config.toml
d_mlp = 640
norm = "layernorm"
norm_place = "pre"
init_std_down = 0.00916
seq_len = 512
MLP neurons of a small language model. Each row is named by its layer, matrix (up: input weights) and neuron, and shows model dimensions 0-159. Each number is 500 + 50 x the weight over its row's rms, rounded and kept within 0 to 999. Numbers have three digits each.
After each neuron's rows, "fires after" lists the tokens most often just before its 100 highest values on Wikipedia text that the model never trained on. A number after a token or word is its count.

L2.up162:500428477491457528510456490484481455431575483537454463487486530440405515489554519577523417528604507520482576501549461576522484557593486436555561657485482477562461399531535492461538463544506603554487551457485484409475498514480560463616473454463495562541539572498516485477481443579538507475576496484536580509493483495534458496440424508486469604432504480518583523468488507516491322491604526439408464472580516522475624443498519491511469491477511450577494443558517428506505490526499443
fires after: "\n" 25, " n" 8, " (" 7, " over" 6, " inst" 5

L3.up399:609476482540486500499563430470538432546452499465538413542507512398552522428474486478505506512407474405437424635521539498462517518418497473501456565523514429522477466485530528408542531444464488559459519491372461524549429559405449471459500418457544480506522439480571562477403434595578484445521536559543479549460549544468518556481551551495560471556452475511621465514566548619480482492525465568474500502539523530452532473487514492413521463561501471528561575532482473538588518522402449
fires after: " B" 19, " b" 14, " g" 9, "M" 7, "h" 6

L5.up371:409473611510509489505494517493491539550464492447494503532465520516518507637527582472609507450405500549520510601465466647544464441616470556474436508517429474515561566500575520463476488513524440421479545572417517493500412435498500559512449534453409459507500494377549566562518474542485390478501520488399499536533513521462458529472579548595593462550503474523412552480564495496395437416569512533483512505446526498429530544520443537464515476430542482503483504476557489461522537480520458
fires after: " b" 20, "F" 10, "B" 7, " F" 7, " C" 7

L2.up32:461558415427522473536520475542496433539544489516552446486531599506403379502459453462492560517370591578501531548545540467468443539374612527550551534521444532479561540471463553372485499526501500547484486513611467558520491510459496451483361519551532453478546497461491463518497428503444487496523527492546549494533532471504526504488459524586529513486569547497475511515555581506547478575498412530508444530464396483413561415512553595485473451434515482442476481472603534472439473450578504
fires after: " K" 18, " B" 18, " G" 13, "ig" 7, "udd" 5, " St" 5

L3.up620:387556472616546521547433446537489457514453424477418559520547537481493485513473485523480529443423532567490479527534468509566477625524473531394517530534456578527478557544538481513428518519501338511466451483521578504503472571471510568484565554587432426508439484535547555564561475471573496452492455488457470483531539586478473491463534498435533447521555498427449494567503590488489537556422533511482541363480419440558519476477462410557374524468568502494467479553430538539538541468507520
fires after: " U" 34, "S" 9, " T" 7, " sc" 6, " r" 6, "c" 5

L5.up104:518530469585443445481466438465514486508494463460476493473484527429514441591405391503599514526495465471484485580562503481517512467466512454556524506455496510453561482546510552498610562504459433368467493474426434525504451568454454508504459521521421512613508531466557600538581401593537527526517485467440464499535511442449469517441515432622534546498469591439535473421403468522454502517534367551531544552603552408499572479519538453524436446520548478454558491501532495544504452492551503
fires after: " d" 21, " v" 12, " St" 10, " g" 6, " B" 5, "t" 5

L11.up377:474546479519455471487504541487513442478531549593512539498536550432402513574431472559478522451527436496630517509440537497551441535462430512466576445464450535452494450480555499477473471587528429523597609455477526499481499619519474430567515526480479476521348543445499448417478534535481467533403459478518505625483509524514475507464540520443446480536579420498485521497493381534576548526478490525397409443509502516479517419469453595556494540556459511502447489506462440505543626551495445
fires after: " " 22, "–" 15, " qual" 6, " was" 4, " dou" 4

L6.up26:480410540532449442443430512479441426546427481493465499453429496525520460535423468477435591445553356492485444445591541449558488475432529496459497479481531506478504478576567424548571534456544481484442482544480479437561534558489537480566458495520453500388561564541546570493588447562525502451535577463471521516480503431502549511552526561429460523549552504568424454482561441484509564540597465421455538526578546554537566520515547576439571519505481539519454458478541404398516465571417521
fires after: "at" 16, " the" 11, " s" 10, " m" 8, " pl" 7, " al" 6

L8.up61:468532489542386563456552545515474390455514520513495393534439528448478520552484486491532535471530467496464516386407519485471482485440460486537553482514434597470515525486565463481435523404570441437416588579486531546550457501535528491536567517493495444501510429551505452458470479527499580437408507438566458477523548509465465433491454637453557636438490586506462376454507500445587555471461473521460551388544548514494519597496539472507495478484499467567586496555483470502549536463492452
fires after: " " 44, " equ" 8, " resp" 5

L9.up505:527436527531517493462575542424481456507492503470450536508409492444443539646532466455587394479487527500509552550457484481422509546514525476479539497429480628501465513408490500461468430499485443572448431506580513449539488462571515605491566449546415539472521473551514591428551470545554492444488477475424508509421482451473528542466422450475529485519579460527449543541532532391486449562461556434541606401555549466568552521475494462482517534535450599528486559581555544478404525464509522
fires after: " |" 34, " No" 8, " p" 7, "ort" 6, " P" 4, " length" 4

L2.up76:508461452567411537506528490496449461554528452485489542457446429574494520572489484489511484498591543547431463424517503544617505488525530584358421400465428547479589498453511500545532518516581505538481537462538402461423541553488542511540608474520555469521519539550462491474448419493562540504450486568592514503435512491524524540489607544458477547459485404517593540621414502474518532528404493518482571459531457500513445557510448507516514460481416588482452465477412441445476593518512465
fires after: " S" 28, " l" 11, " s" 8, " r" 8, " pr" 5, "S" 5

L2.up14:483503533482430401536493577464488542553524423457484482492611454463509519513486475551497548512610505478444519449492462480511548571538410447511590477505501582449545515386452511553492506535503518497445462533429518528489499422547649568497499492503476530539609504523496514501461464558550519416377518506448533529409621529558479474522491526507479545549442448549583522443468474522439457552549526458441597451526496451440588568483532423450418472404548521470515494520597534499442464506524400
fires after: "-" 35, " (" 13, " \"" 7, " " 6, " pro" 6, "\n" 5

L5.up225:489559517490491532482408514464578479543475540409488528592458554447419540486434595549489411490514570470510565510545563480437576460401526550557491480499541551537557617481503482432490455472502499528489533502343503549631470462557489515489536496509447438510589407434488545500478511520572562470603514468503464542458471505433478559433470526408452529499557464433471463511420458449502526557465487512456532390432462543476495534548562547503409501548551482468530422455600490508513542479445449
fires after: " p" 19, "1" 11, " P" 10, "aly" 5, " qual" 5

L8.up465:539542522473547599547465457447493533517549485502514577506416509430544394554512481475605462521488475548508496571491551396561552528472488546565586512520445481516420423475455502550533430486518440471446450515619466471469508623511488455520492435511598410513559503513569477505552545448486467417512533473524517413482430479421481591528575475437504405459577485532484488495472495482455530432549490460489459512557560509568464531443549464530456508452522353481444479484399384432515480508553508
fires after: " " 47, " of" 9, " p" 7, " P" 6, " in" 4, " |" 4

L6.up607:515526579482519423492506464513485492565518559548499567523534471399520537532506513565458518419487529543567518523406532564386524580499618462466531581450545428451488458508459450552516447464497451492550544401497543503612411484523523567423506436524532514497600555537548429513487434464521546424485431418424526464527575423484470484517489614434471524493549534455497498540371523506548529492552480548576499526482473503475473481456557450444457531415563408473573491484517448494564507401434536
fires after: "." 23, "\n" 15, " ind" 5, "ik" 4, "ell" 4, " \"" 4

L3.up2:614557528464549472545482556475523536444454520462572429523473491487523541552517465524495561477452444510507471474469509466418611534522471500507451440438519492429530534504487499476422502564474477614553494485439434542474416571469613631494482432427488515490481439474507470516472543544465476510506579423480490473396550514441477596564449511480463562374469509542562566456610540421516404451416520489461440534566504628506474506494560509492555520571544417489491535594526457533480500467508544
fires after: " W" 27, "W" 15, "D" 8, " P" 7, " L" 6

L2.up46:392375469516594557504462536457490514529527477438473445471488568522478444532581443468502602537501558419529593509547556454524516442518526562460532561465501573485504470488539484461444474449513499565600471496538428421527415434520549513481521516423494554540506568477515550495422535605620479472501592459487573450477545408528555533480489464508463543507544488458426533460506455462566457478449552485550493421526598450569522517406485565422538508542432496525480518442598537487430585546475452
fires after: " |" 39, "\n" 24, "|---|---|---|---" 7, " the" 5, "|---|---|---|---|" 5

L6.up77:508463442590495515368487525433530572586564447474562504525478482505435488495620569514519438442547455606605429563572473490506464451546535489453481444532550565412506555498456451511536468460469485549418526518553496391457488593460558516575436493516539522542468578496559504399471488508472503483440515466482469490438502545436555483505504515410505466527547466544591488607574530469528569418444494479443530422574530438509544440485522556520485490547495473440494493473567525544490467538474360
fires after: " p" 18, " P" 16, "P" 11, "S" 6

L5.up209:534445467509442491400520479530464419473446538534525540511537435485610549521470480491526600514508493415540531543431486520553563515480449428499459541450389415499501485535499485571477562476510519536497535451565480398520498539514405579461574586503483536408503440545448572453491387575493550484601526426557507494457437501493601482535507598489438496579471466555454463544491440523433509503473452413494474541502548607476465492554558522429632539543507472484461492466485419529481545593512464
fires after: " H" 27, " the" 11, " s" 8, " S" 6, " are" 4

L3.up76:504586419496515501572532418545529491469462435510592489520505550459458508525451470440507531533435445485442426514533464499416394535508510422580545498461400550503552556513521522527536467515464446441512399538530447545483491522490455533467570520490501509605485532530534473438499534463479525527561430544538399491535486534537369514445515478540482436529593538517563540468461510521377560472558522506522501475420598496575527555459568468380608467529535523565458562443516427484489413545613521
fires after: " K" 20, " T" 9, " U" 7, "at" 5, " V" 5, " Minister" 5

L5.up415:469450546617504552495489462557412486490494573568572603538470496579465588496449455536512574455514482469421541588383503566493486558442447432454499440458517543449598509544497359495460525422498537540591462513583469566512471474468449507536542488534452530498473465426467561391514418525481534629493469459469547471528503433537503488499466528512466435550375399502443544493517477528525526528424557543495518547549510508466541424432461536563530533462495548446463537555443470465538518446508488
fires after: "S" 18, "al" 14, "all" 10, "L" 9, "D" 8, "str" 5

L11.up447:510502578434524502578435510520539488561464582595587485448502509460512428523437469447516471539503489406487457499540577489575462513448582429533581526490537511541503533476531458487570412419394444492513534481419518379473510616504437500448386514572452424560495513543551471479547537554532504476435532480440532438511449525451452462496495487501475535522546483498598482491454544517586506511498463580639480410576544513456454431570454444424476505599527565463518511474436474528506531529429478
fires after: "\n" 36, " to" 8, " \"" 6, " the" 6

L2.up446:609550526541544508518466534515488509518546430485443503555473562403485510481556561455664403493436530514487468589478622527431487481562532447518598475395487388489471513533620587530499476469511423501546419558505534561500546434521443453528527515488502534501512535520511473569492552450456475443526531455550528421446450450531357508560563523497481483522465566538488411391471512439493467486410523413493538491559559468518464572487524513429519492408534484428498505539490504484537495501469494
fires after: " F" 23, "," 12, " the" 9, " C" 7, " M" 7, " B" 7

L5.up474:595497484537432484554476520465506486417528446543404485396542528475439514462482516496529408440551492527478415466564451478493448526439468404558525510490494509500484546603601547531504449462517530520472485534535505479402406565410576432466445537532466433538538484507530494488488580473515444474566474517433485577464478493493412419494568560520440482535452563498593484487473518553576490427425470476557565479478530530553528532429490520474550565484588485556510589525507436495672577513580528
fires after: " con" 14, " In" 11, "oun" 11, " c" 10, " Al" 7, " in" 6

L3.up609:566545413449493516507469406574567543531524609565516454479502553453448444571503538394452568535369513473484503481474506604434396549485495479489545465510470492548525463443520492528500577473444515410445539495470520391572518566420481517476541614548584518499546441464503549564494533461516436438520526483531455482506474571531522479478438471523544477419485471574529488410482540537458405552453514530580510495492468499580546536510532461484511497644609456526419511432509558473486566542486496
fires after: " K" 24, "iet" 10, "K" 9, "k" 8, " Ok" 8, " U" 5

L2.up204:490464501512473405502586413401567434545484460481475508486543577394522576499508433467396512494473509434437451521444566530571533493507573517499550522445466520468535475447529472373518537386452467498538474507513485409545499475448586469513557506493570598471542355480595552480475571496483450453548608441571533460488506462533567496446455608510569469545541588480585492530438483558577533424485448449492482487497537500516499530459485550491449492497544534404516478453468505462502519442528434
fires after: " com" 14, " g" 11, " b" 10, " se" 10, " h" 6, " m" 6

L2.up598:456501478484584558521509503443579513462489505359456442484452526489397498511543553469538514500457551566452521455526491616527484420495530518494480496481492645527546541468472610409444448558487508409504515439486475446476471548582451494561522580577459450502510472508509531425504565538489524495481529479533544554453457507483491568533565427585548518432567431458486584556520518405482517538494559515509557508493564396604582437470503461408483581456524469562408465456488568520440519473542561
fires after: " U" 14, "°" 9, "o" 8, " Ok" 7, " K" 7, " No" 5

L8.up442:491532439476521480585432406487535582470530486501554526481483580531513531506588466581532507519419470524565538547446501464465471430517499551584539468427523477515573570472595388586495582457538497554521431444505426540648499473583521413543581516411568545485463532486447455546470468408421465518501450488509550508481436477503478475493523549499397436451490522505473466519468527446457497476526464486533436518555537446427585488430556558463515561498511490414522454487600602437412517523468493
fires after: " |" 43, " A" 9, " the" 9, " B" 7, " R" 4

L2.up322:490523461460513450531394507530478563531537386485459465467405534444532417474502432536606505514502569527484426552497406487490448505475528473543559496416441541474571530551486492412481505616512504420544487478518465456400583527439514523579528560475459516480449506476524526440475500525476540482537579494477466456435451454431487530551495570635594514562593488479457500399418550470550443411589485516503490600562483494556545487529537552431470473467429485460572539578486505506577517557534506
fires after: "uk" 10, " g" 10, " in" 9, "ach" 8, "j" 7, " Al" 7

L2.up500:448440426583410563432468561554571454487570392550546591512523516479446441420477502536550506445617452482512525462558533421545506495375505404394548435445436524539456488523561482418555476530519471510467548531508475478437495465496560530463594472484497525499537513459475485469462501503568552472476572456479438391468439483476471550554458552509496573474439424465550482476414516439449483542583518497484616529561574595514486556508448501471502573560533517524502520585580483484529549479454483
fires after: " P" 21, "T" 9, "W" 8, "Q" 6, " p" 6, "P" 5

L2.up406:464448603473455447423424456496532459595538392464418492473515582521490402539435523459481550432492583520433382483509531484591510475507473460461526490487406515510598482576511582502525459503514468598605559522535533462411592490482538449543503544430540557584555478509541525505526528482512482478472457522478478450519524464478586581508635494373460468461462465539474397498432556506571536478485504450572456454529509497534533555556557484498456545541526537495495536514496555532455532409545471
fires after: " s" 11, " Acc" 10, " Al" 8, " C" 7, " m" 7, "adel" 7

L3.up335:454582547473443487422464516476503548578420530489479614498556588463456413507410428388519532517363452462539518539422452463441510451446461561566544493507503485560496440540536529468517477530536450461485488505449479443502496492485491408530566485485567493546620507594600550491484522456401448521525537442518513496543443472456510419454530555478561481564532411622535445500558491538485457588526469598431493532462548521496545480466508581449515464505546461481464472529468410523592563503532508
fires after: "1" 34, " g" 11, " B" 10, " b" 8, " G" 8